python train.py --n_layer=8 --d_model=192 --n_head=3 --n_kv_head=1 --head_dim=32 --d_mlp=384 --vocab_size=877 --activation="swiglu" --norm="rmsnorm" --norm_place="pre" --norm_eps=1e-05 --positions="rope" --rope_base=100000.0 --rope_fraction=1.0 --qk_norm=false --attn_scale=0.177 --bias="none" --tie_embeddings=false --parallel_block=false --init="uniform" --init_std_qkv=0.0278 --init_std_o=0.0 --init_std_up=0.0278 --init_std_down=0.0 --optimizer="muon_variant" --lr=0.00596 --lr_mult_up=1.41 --lr_head=0.0074 --grad_clip=1.0 --warmup_steps=200 --schedule="wsd" --decay_fraction=0.767 --decay_shape="sqrt" --final_lr_fraction=0.0 --batch_tokens=32768 --seq_len=512 --doc_mask=true --train_tokens=175600000 --steps=5359 --dataset="wikipedia_en"
MLP neurons of a small language model. Each row is named by its layer, matrix (gate and up: input weights) and neuron, and shows model dimensions 0-191. Each number is 128 + 32 x the weight over its row's rms, rounded and kept within 0 to 255. Numbers have three digits each. A neuron's up and down rows have the sign that makes its largest values positive.
A block is one neuron, or neurons of one layer that tend to fire together. After each block is what it responds to, as a language model described it from the Wikipedia text at the highest values.

L3.gate39:095087141177129060159140064152101067184144117102088122209116190099075112146139086170149124136085159149116136080152095155182145150154076148137124095112121152121111161081145050086123150103102153076155138081156168153115121146096170117172129105099104109135092089110141117109129116161158163134179079166090151130123112106109108135197122154146086148131095090150083155165136064136178098162094168086115140156122171148127144085111126104166077103106181117148194172128081104095119132153131099116159079129141134111118124029096119076135145127122056154116172143167165153142148136110124116119
L3.up39:090140163144163145108185168159125083121151148105095107131121112172096149107125126132183133064116144180146162164120135162112126127142150137131203123076110191113143088123090152219151132099131194149113141146195143117128128080154107124121131107195110109067147097158157097170152164139102147153122141120160166129145124079145176101126125116193122132144099136173117095118169162162085101136195132164134160162079084111104144069095168114095047155053148141131105195102123143133132161140114092130087082161114153107138113061113119092126171196166191107106118076142131088133110117129172174113
L3.gate129:103093121178164156123086110104156159099140106059182130187133129119107188171083151113126094149105142148078143183111145148131074212165155144162107113154106175122132179117122195179185204106127161092125136085146108115098115141112104146118175063104085147088152088174125148083137165102142099141167144128136167139171122137144084068176148122080091119131134097124122169065116143169102113076134153075129120167076140157114145163143147129122092098154111158142186148185110122183152189157086124121165104108121109116098094167109110136123097132129152131108081100163071112160114085052151119147
L3.up129:183113153077140089106172154131145143142067172136147147122053106127059204065175093086145138136113109129182153055061175189136141074141192120161111128065125151112123147076117155122110167120134170122152110098134148118118185162132088119104099143133074126086104074178072148173136185147110157141136153121133164104138138162168123147131157146163100140148095066139133081139110082159132114090131161087151185086129095121075127131173119145079172095119134097149155121137103086132142156105125077080125129128114100180101159120132032104154093168089127123124145156148095129158150112098135146141
L3.gate171:116147127137145152057127064118128093143158057130142127131153113112099129158079087121105126112126162118132147144148138150136095171117101177131153121095107181143146087102116133166076197088093181105131117068170152149096154123077153130155124143170159109119137111193135142103243157198069126086160088137143164192089108105176121113079119082181185099092108149079154083086168149141139105134172045131120086169092166122141135159105162169145110116160133199140110102127166144140149097140148153136160133103106128101154133145156151138123140152106171140117099067144101152116139093169056106145
L3.up171:133166116140142151087179096190132106139131183143121110164123130146129139173159128167117160103163166096157134177135118072114092203142131096077080079069093150102105100139102106136110105090165150137113150087128154158128143120102159197117147114163143150185125164112104123150155116115152125167168113140129200137097105148189043169145179123163132130106112083083145105143171117206135107149124080118089110163156098114170128106125159171164137154136105090076093134169131100071177153131229106123082154072128101112156082126127083184097089149161142187165114105156135146132161131068120105131
L3.gate337:150132128164119176112186174100135125082104141145092136070098175131159154096118116135082106162095123136153140107120113125124092131191120143152099141141132141128134185073145108169041180105103135129074093123139133103141122149173097152166199104145139144068123129147068106118112163179163119095072162137153144115135205047137175119126099108138144146134114111049083136082108171162144171131113126189127175151118186093165097140182119115204106090179113167099069161115146180149140103128161183124194121150186148137119138141081144089132116081131115103138112124160149132089166090164145129109
L3.up337:151067155138133140133077171117144126154111147142094124117136199102150143073119130154106087135123124169170134142128109116130137131160137108130120135132117158138147115151162106162041145121023124119088095130129143101052147131126145190107129135087146094126147101186141102123118184196164121110097157097112133114109109117157111141073135101152092187116136099088048145103093130110151160134142143137100143124116161104112147146090152136178141075159117131066094179195116164113179181096134178111113117100209199165137124163127108099123108177063145093174082147114145124061180075108119066156
Responds to: Word continuation after m

L2.gate105:159080103121149083114131120138134145152151107115173106150115108102038151096075121090116080124139128064106152042148169138150119126169112140093130174142193135114209136136135086115115137085147148096147130107098097155090149138106127110149144154120151120088161139164122076086153115109105128131137112107107114143099146166150073072074153105158126202141102125071152102095082167065073166187139152123102086127082146150129099106119043101141143147164124128164096070115101089086153172123131154163190127094153118131123152174127133091114104118090133076076168098192143174111132152190078094101
L2.up105:181145123144114106150128116108127151146075148149153131147154069104078138094089146166125092174148086156115131121176198182100125097169076122120101129105162151151103128132114126064107090153126146170112133150127096121142123104127095135158064093088162074197134170155102152132043108164132136124077098140142090190122139119078107145184129133128117143103101133142071117073080088102122155132159160117109110114107217091164142136165168131138133161126081078066152077153136174098124092138145095177204103149132150113150135101131154108148143141212124106116051153072090141110131114139074184129
L2.gate132:160165087169162171136198077077141134133136153175117108116098088059114153136120144207168150170130160127158146072147155155168148107181105108073180127085153124115117152105123093111087201149150112071136192138100138030122119139145117095126123109130134157133105112161107139113141109160130144129094105112098128161148105110155140140096108125183093144219150113167150205163149146098178154125155187129143073090054146128145112130152126188131116084150128126177186102121093123113134137114114118125180171112104153096138096111129130128156164158189131039114109116155116114126068153164151154139
L2.up132:192100107085219112145151071116127137099098186170152118087090113112144102181091118083171135129163120095073083109163130135127163087161163085111170118130174105097174134117088177110134133177097118096101121130114082084118131153100183121096086160103096094139138128125139154123127058181116129079112151125151090103121063147198148134111081181154165100172147179190139169161161181091148149082089139178112152148091138098141083118138138189052124135113132101174152145122156142112143120109064127061155141102130183115185100128141169150094150138165142117119147098127152108079109116119139136131
L2.gate207:191099099128125129166098117124124169137055106186133094093124138117138144120068135110206181121148146167115170081163155097112142134172160150113142135159116152109159040116088147166179153083133141169064153127175142135167154164186122101109072114159125102129148157105130140123105109155153110115107143073154121107186150136105157115146157117127170074151120088119113116106118119125177099178120051124132138122129166145160113160087118147189116094118189095034181107148104131160155204107098105120171128117074122113186146129108129127138091062113151109156144112154231123108147134143101128088
L2.up207:206068103156145109165119156107145108150052125168111135114066184096122131133168139105167168131119162077095119077174156110118118146127167120109163158213174167118141081108151087101154169147138066180090124101096126142091165153130153111130076118139113137159172084159138082143138126190158173090115199116114141144070099101123166091072060171122103034088133134134143077109127155146130076066126069127094141120130191164151129192109152183124141110116157108139159147155172123132120130122125148119144093076150140116152150132108146111108121065114113116144179080131140125118118151130155162114
L2.gate373:135188165112160053116117129078094192082083106119156181107069082095169132141115064083148135152119149157088138080115120178112166106066182179121157102125151108128177050186110094137149108132126130107095179114129081141102152134179140071145130087146145168108188122085082112097119094122128079085089067110101167084080128121163092079113127098076134152150103151125127110111157124125087083156146156122098130109101195084134163156108133139137175172157101094119078139108081135094126134105157162117152109053116142173063105101096135127160124145095139129145135108152133142177137141147093092145
L2.up373:128104135138148084138113103143152100110170112124153060107154133091156082138085132083138127119111135138105136118088103147116187122156136130141131179115115039150176154106191167167097126095182140130105142132133141128113126208161172082115144104132138125095073142149118134142081050155166118103121135093148103088123178164170121113153177198168166114139134175122099101128171117096089160099165176105157100129158161087101039075107115128132120128119186053165158133118095137098172162145149122138138156084136117124181070080188091168137138146094119155085149122108134167108154129148095212066
Responds to: Mid-word fragments of split common words

L3.gate1:116156069124218146127138162102078186085148149146184129102127123174080113141122110137115128092195167159114087094103154111125134190203167113093139161105149095071148143162083128145174140144093186109099107048133107122161160107163129158096107104139132162115145151140113186091192171147142140106160154133103118137146151095159094115154172119199117156136135168109132189146153166134168117132109196101170108127134148173100182077163199165132094101114094090106091124073126156099126125110128103098124119171143045156119174107172177113124140185091122107123120127158146142099094140134150139090
L3.up1:150109144093088154109151173159136198122064207175090131142129136096058105085174142130134094138141161113090106123135098103211117148115049032132153103146126163209205098100136102097139116115150170124140119157142116130148174094147128185139057141107163096149142091139100122134141173134181146123129124124126147142124116069185183092094103142134110136098126143120126177110134120119099166179128052150116097094120163159144118125089121077085133161150095140092077136197126151116160141139158140106140127166138147133144090131131133141172115094112153109149181090096101129063051162122098146127
L3.gate107:129117067166099105107108170151092116124142156112151170110139148126170129151173127087119122091129173147118067116116124170140176182096059139127092093188098107100152135092144128113134092134215070095111119061079120093136158140195146137136099112142157114093110124162095126111131133163185140137120119140085146152142110093148156179066131061105139100157130134137128138108170154146150136079107150168095110101156156130151155192125150088128087164130150167125100194158068109114192196164191086115194178126120119129114172133091128119180177127122170060105148086131138165146063092147124133095
L3.up107:175079134112129113112150138159078101086108155138124147102144161091170163127142121121137132160138160145154172113082183150198079166083085148144137167129111112116139094137210102161104109122152127195120109164121155149142114137143108133106186081175076126122115115164100148076141164148127183129098092143171108118160117105156187099074177098155173102125162108170120199065094131154100143153134140153103105092093155107183132198166155119146112169053077093105139128118119139119169122122123127079157102118166182143129167170143140153148145206153124157113091041139071106197103150113139103134
L3.gate189:172174110138161137085100140085113190112118121063195171126112162151126118133156098164083183135118090147160152142188093122124106162176158123128164166075150109054142096156140111086117150138128175089138164147159120113121104183141106091088169075123129120116132143186079070151161152130087116095167136120187122095162120098101134159131104110137129162131176130117121146148094146087175187093068189108158109094070094116118092160163165149170178084115129148136114129119095178121134122135138162166106116156101091145098090134216192108106085113157130101130153118172179086195102155099141139168
L3.up189:155108130091113142127072141087106138128144148101160188196119108093129154133119159126097124095106139131181077152147132141169132183131102140149144142174120119147134162162167155124170155197137150118103153138119102154109159134122137222126113163035132188100141149179093086122097173133097112059125152161068108175139144055068138159142145146149157086100105161124136136151153184116167070146151184157084164077124124129193139144079093129124119120206114102126127184143107076120083117112142136102154088090119107152136113138089163083157096102151161139153186186185139109153090119112097098098
L3.gate219:143134094121178084135069109180153142113087152091128149097147097112139150117114134126094129108060165190143120053181124198090136116160040173155131132142115103133090090088117171107203133087076154169142093144119133190104129167119133110150123080119154091093142170067131116176149184138140112092095156094154110158136112130157134110140110135167142144166179082093127172099092148098113088067122144170097111089156195131122101147109140146183157086142187122075095127139165145119109146070086112148139100147137080130125126100149184087092105106114150083073167114109140077129105073106135100098
L3.up219:061113085071180088225108118168105164120093160157163120147118091099172167085119098133153147069153157147141065096177126131098188117213140127152195130155135074132159140091079145137143143169133138114161126135109139172095121087131135122092142099162131131153137095131158133138136101120173162132068176111143103082102167172178071101081185125171065110100147134125104146127113091150121120150111103080115128073136119160154065115116101103145117136118120105137170197128110096176142069116114137157156079142134118133174145117164124127132130220100103109138174133165121156143133078097154130189
Responds to: Mid-word subword fragments

L2.gate161:095110081071103125138131146136120132112117174116170148102121122101072077100175091125164152125128167140085058105176121149144148128127054112141102131124141133096120086114116093114137103186143108108036111115095095142081175120132055087145150174075096029165122124136084091134141112116095083139151170089124149078160141078107190096103115073111111089068153174110118085128126118150171086124134078103108121101107143122074102157135159194107149183191152122155125115110077121155149144097108110193100070127118117126194133113128120105175158128193156114089099106131123119130093135129123129174
L2.up161:112122106125088104092095150086085130119105153128124142126132108110122170100209092120125180081111176147150030155100143207110120148133095163141166184136128119138137179139150062142136149130134100133018150131161130135113121113157110093165126158154126078098126118132116098121150086108134092153105156113152137116159146151126179145109064079079131080072146118101161085110134078147160083132184079144122204115105112114074185174113160158092179110178146099119173139136096096098135087160179116150104070155108113084162117124143128107157096145179131152068152109113113133101098170110102068153
L2.gate180:085144143095123113126136100106131118104190117195091142143170110091143152117139131183107143165106176102138098121156123071119157063064115043140121159086149151149100127109161121095205162110108106098070146128147061170164223076159095090132169091100188147089147149142201120079094146128150177161152135156116107148128118145137170120149139186081111107185114124171150146142132138153117081142119160183116098111212095116134161110112147110127097081111162167107133137173128128090134134123175119101088098104086188112162094142142106092121097117122138139107087095168069119095106137097093100144
L2.up180:148134151106119069102156153141138134115104157107161117149083080115094155099163151158152099136121166103135176136107074104154123158083172098145153126158127104127117127128073145142175137088137128095113132157076156149089102147109156051100124157051104141063126154236082062120128129178126137148113164129142150117115131107128151131142123124127173141091124146162068080126107168144173056126088118110117150138163148121122172178152169181167145102189105153135119113123131103164169170099120142182129071125162164153110060116118166050110176136128093145131125110187110016135103167133157097119
L2.gate216:128112153150156119157184081148092117124191096135111122164127171180135087102167116125185134130050195133090118054107115127179149143053148144159183143124076151122157112127118117135175111115123154092114113116111136154098167091150122131181118137097096068182144095141108139095094184110094151160101157101103115153141152105092140137113149156108111049135084173137125127131152162071163087169064056131130101101161138102145129083110086169122118155183164147132123189112097087160137160120149087098121107104121114180138179111147099056120161163132108221105082105150103137140117165105093108100
L2.up216:122119126143158189126117121116169065154145038142114142091143148136116095131187128126180122134110205125051131027154172148120121122112141154170142138171098150131096138097137143133111120103168165125139105114097096067136166130148131073050167111083156123113171085142070108141105113100122080178145172134085135150148161057091122118167156145103130108135107117208093113129118132126131089110101064114110135119138081083124124135129110138145165129191133144098130134150070064165059140077159106153112109099146080147149174135093126137150139112109116223123084082135091080143152149139098128117
L2.gate323:090125140151111123165157158060127151071149150125138176107126137171127115146119126146129115164129178059126151161172139119173122122148113165139132107135145087137142120134115065138165107137095165096089140166153080080140131107092106131073161161047000133146149136155130151116109101129101139070145174077108156104115137118097137134114151084098161078141137151163107119145077092122143101102055102018139143149112086103139150160160131137162095180115141142128107127196092117159151155134077125142159095134097093162158141200082136100113170143138120174106119068118082072126130153069130117170
L2.up323:106177070125104143167063112119086145092130085130154131122121107146116139103122092107119121183127159151084108110214147144132119079210121137117137099131128140102149142135147062094135126076108118114094086154155086129184154087113091109162117182065082144162053083096128097196135163136156138068184156073096153145099097063156120159097090123169154075137214129108122081134117102110150142140115088132166145121058107145131169098152135113165120151101151122112099086116122112153127146086112082142120140127097155064124127075135124120105163157133104135067195198120110092105130124171150117094
Responds to: Word-initial fragments, heading markers

L5.gate221:146115173136127154110160115137133122121121096127112129117095103158104107106116124142134076118152183102114140102140151110172108184083137111115084114100122148117133099110125143125109081081099110119132107172095116131113144112105182068106090165142051072161094120161123171117175136151096173198191112113149127086148169104113107107167103156076102064068176141117127183143191134126159128135143108107171108197075149120077062174116177109111115174129142119136033181156105177219136109100124116109190161116078159138138103131111118099156159104080127138139105124131178129108110205131075175114
L5.up221:174102157124125176178140123122085121134122118120152168102128170081107048136119108165129134089118118054152081126086097108121079137141143136157116128096140146140142120167091098081126073114091098132138153160092115156131139061076137156146169133129146121087148112154177104188140182100125128105093152152169164088131126091103101167159139135154143089098201153125151134137117109099106122174143123129069097167113186110081117176109140142118142191118122097112118130075127139140113177166137101138095068143124192119072152183073096030152116081129059121083087119136069086181112181123118070127
Responds to: Mid-word fragments after short prefixes

L2.gate166:158066148125148136122140163076096107153160133075120066185181130104131087148067155116132111146102123115117145055184178157081157126141133075124121122180157128105082176120112165121105125137174130194158093076135137130123101146146082073102161154170162116118154104108110186097168092117118215097174116090145141141090151099093149062149113070103101162045113095132123132129110124146131165182161154150137114120131147133141149150119108093157147121127147109118097133130090114147111075176127166106143107102105099141091142216125080118120157146086123157109063024151100119105113129080103131164
L2.up166:141138108131120141140114153179113126152137092098162069194160144095175139107104131096109112134163122099113121128120125118053183146131153106167128097185211100121083189130190161096100113108171059149161105064133158156098118179142117088167111104152154111091125077075159105142109144093175144139150133108146124119138134142147168143152098156133137145096139097132107129175095185140085152144114114173152119106132176139161123159152145086166149113219212078102133176166140162104166135140122158155123110112172053110133143160106128180133118130125131100176114141167164175082094038089070126142
L2.gate289:163144177110129163153108125192111168106138106106192073184121127082113138167126088079099096126118154107116178057110161134137129142126140156115112157158161097111132163098223145115093160143126123188178080155087135103172144134085145108126122086133128093148110164176153174172097147167202093102151113135137137076114054113172132129176160120169149118127150115136106143130084156183122182125103119186103096172081114210133196091137170064135133176148158128134112135126105200149153140114097120139121127142176105139179152085144053152154134191148135115142125096121130118098128099121095151131
L2.up289:134189155142114149174196129123107106107111128082138103162126143144131142132113099140090071114122141093147119143032130091151101092125141117142162131156190123130128098099204157143156111070153149167166106150113111065211119159106160034106094082176111073116122106123099161151098157135134156143143104130146136163107082123145094155111129118153141126133175170127092104146110193156195089109088071099162111136116120145178158088152116146172107164104131177107166122121114117114166154099120101127105092135139077146132155117078078132212107120151099163157116133184069173130091110196067111147
L2.gate329:157115116090140136120129143130120173179110116137138135166078112100090158175144142072107084126086122127108108083085128203158101117141172115142099093189106132183196167142129033119121144149098126179160110116117114084111101180105155167137147055131167129133143065156111188137174170126156083162134134088134050179068122164163140102134154108122132119113092102162174054126115131158133085098107105120149076124073151182140108129073124128139134076153145118139156115152139153198097178144115147191143130131168101125128089162123128124191123203089106102131129114116124155137084127108058110120
L2.up329:150142177142150152152091117020125115184109125130095147149085153118092145117129116156125145151176122142111139210159163079189127170108135140104105174112198125058126154076094136098137142127085076091115142140116080136098125112061135151137149163181134133168222148133136138122137108174084113058115147168120163163146137041166118097118122128117195097099140113114129094164123134079129117121159164150173060168114125098133138147153117088133139131093189087132114113143147130118099124130165154128170137157089144126159127136145129166136082122136125161160219148073112172124156099131073074103
L2.gate356:151147180153170125062123146121164133112129144145126101143095140140152133083155155057118109136149120205106103151097064145134120089146161116158167134164194079122171151120119110100060144105171109120169054105126150148111076146104144131116114134096094173144092118083078128081137076163148137087157109140171122079114141186152110132126069079159153115134176174137176117146126148158104081100123131092101083071143111166125028086145113140165122113143130148121143104073185152099159047124137112103165162135103130048073167101133143122120099071172141139160151140150125092168090133109121110164
L2.up356:136101105126103105103107101186114106212163086118165117179090120104112150077134102148078180122091049152100092146133098115121145111103102193142143163162151154119138117066120141096148122143128090143201108130135077139107113137152171122161146080147141104087154130131136138149104130171096092173089135129160093174137127121151128137102136140117085148157106115079094199132119159219128182148142133135154107130102186175065146112134122131068091141161165155174166146183123141100133112111104155073132079125133179112143218087172123180152110172068155105078171110149124126070081133161150132115
Responds to: Coordinating "and" in paired names

L3.gate46:147099056108175108132151089115117096146127120147157136075090132082210121099131098128151149184131134181144134091181113147142135140063189169135080193179145105095134117131127095133107148180100126080111119094140101135078133093124147084161149093096119114154179164156164149167154146118149129158149153121097113174105144137128101146091092104092117140122156156131135157123174153128130059072113158120135150137083112087152086092132107159159111184133140118077172073024176168117168091129137116148047068136082164110110059076101117159118138162111177147121122124176136137123102160077140149090
L3.up46:161143033104182097102147124136089162156135111175144182097065097125166104089130098154145168202083137164152128119139116176094186131086155132095073143134170102109113171107133084144137124125118118080138123105144123214130187100135122145156116112132135165151179088121115122139180125112150138140144137136162095132131135125090171155111114139121105108159161154134085157098176125152141060074120087117107114150080133091092156160120147152132091165129172157119138081045152157165178114106135152110127074142066132138111121072092116093103162175112153134075170189162194130160097144157140116043
L3.gate218:116120132176169145142150143120119109155179104119080148166127160110154164090122110106147140179211057164144115164133129064151152105123098163133176132087157126071162138189088175079145164130094171137213108161133145106095168106065098136056177114154113153160109120116149159101132113130152131069154136124146107070086169113160206108188131158129125095122123135092122118143155149154108052098198133101145120131136137116172162123096170157144101133133137138153202085176137118108128167140145134121134178183160130144137132154135180106153106115096105107161136084097098073098097178055108131113
L3.up218:113090153101113145135147094113138156079117139127160099119106114127144108170140096103177217147151074127085113172132139033161158150072147130127135154090137050124125087129067101076153164104125093137053124153143099141164128116102099050121168141134118128160077100114102121112170106135139188120135154137168105109163154057193110070134116142144093063117201197146086097149079140119115102168129118116154196132149127082111135168124139138114196123175120091126132112118109088139128121113105115134159110087147140199150168200125110113100114115165142141153139121098176130123109156069116168087
L3.gate332:169173060148174121158115146139133125137121106069147149102074149083108107065160101127141196068031163117077144150100122099171062114126118131135151092162123143128088097092126156197106127129163145140080158120170089130131122128144091111161148136138162128093099130140144164150104161145088134145140154138109106126159148117163137118138115080128118130148150107109140143181104124164102136127134142115093083134105117122140109114126205133169189156125130134239140133127161118132208068132145082073114082141089093064159138092097124082107150099178163196160092119092132097177136165144072108187
L3.up332:130088096117201139121105142094168143146049130144104137124146158205146119123143062136145208117165104130125190147115099114163125119106120171186168157131125082117112077137128168119073097158167108104117160129149106116120199112207118131173075107125111169170091105166144103109120170210102092164157136107138104132157154131142116087145171187091087170145132107156126106151150132189119142125169068144140078105132154143118152119119109085172121116185084129149046159129104147152141123107170132090108097086127099101168101155122154129112087075107110158110138094153130126049071145069142127114
L3.gate343:133195111106109134146114021171145153149121121079111177059154135142127106140154171182131109108076170063115107116117122138137221098084104157058120126166135162168093114085085114137180114142161126117139137131088086107172162140118123139120125187121047131066167192167157160211096102139081093124118123099093136144090175173064120160126177111114102107134165138148097119143141139126097129082172152083127058198118153128065136134103160164154121162149126153150091133144093146148161139126158093087118125100123117159170124111115081127162152111180139137137159178146130117135109143110125125127
L3.up343:103106137100094153175083129171143145186113123104149148169132211148114168155144059102091176113111146104096111144128112101156095088093125077088152107113116133065071134174109096131096169110145137157125097147108090147154217156195110120116169158163108206121140124144188156074111153103124154119143116113095120139121188169132133116095149097122134075134084165167145120175131135130182128116106094105142126173076142136191153175075139138169113079138034164131111126138120157135167149068078122055069111095134121088162119108158125110085129106132136128123086089076161132167134158121110164116
Responds to: Word-initial fragment tokens

L5.gate311:148058157176096188125118142131175060086196147116182154118130149107065114177074165150181129088088131139108141172145113148135089128132108101153095103141099149070144157120156120102180132188117042058176114078081083135146142123126103121099085115093148121161132095122075158150202145128153112140113170141134123173124147078084158140116147127134128136130142140082084129126112091122071187097057168149101077069102165149120141105112148150120106136104129109147130184103134110122163135167186111149129090094102111129141104182106116151139128122185140078190159100163108177089125113154157159147
L5.up311:136163121143166134090132109139056137132120170069153170168116088085104161116178133096107102132220146193176110136135180163191095128142136141141150155113098125154110117153133138115155115136082094140122175098159115177138161111136125137174113176130134127119146075149123144132098127201135090128130135112076184207105144179140116172121144146118171162126081154139088138147042120168131146077143140086158103114161151074151153114221129129126112179162090087082176138139138085126156092114147144156113157134127152135125134175160160181076098104078143090108124137185215089110154095145114125158
Responds to: Mid-word fragments, esp. "it"

L5.gate136:126151129136174161103101139192104098199124175113105128158119115088095159128120137158103076088156107138113093144122112098098138166199171219137105108139154083091100162173153101130129130137145098077124173098156162098082134147122164179134163218103096129114129137149100176114166134181181172223157074089083106118100140143128158060129169101133100144130055160119152138157127187143104135150137105088152144176165123115134133171136159105093120119153111125131165165086125158127188185129129102152175120139134160116124120118151143128131068099070143128134104071086151101088093059099112142111
L5.up136:134132137170146142152056121141124107113144166116087114096078074102167120059122153177124064144101157116147089151097155140101149112198133127141137135112156160125067075119109092091063148129070130143114128119131181129114149118135108144141121157193112114114116083165130152140166195126157184101084121123145111159071116124090085116103188131075123111118103061210092122151132215175106130141119121111142174180199140079164115175135194167052163172099123125130131155114106141112164117149154127120129205104151117115170131151158127143146088154110098117141124100067148103138142105148073162147
Responds to: Superlative word completions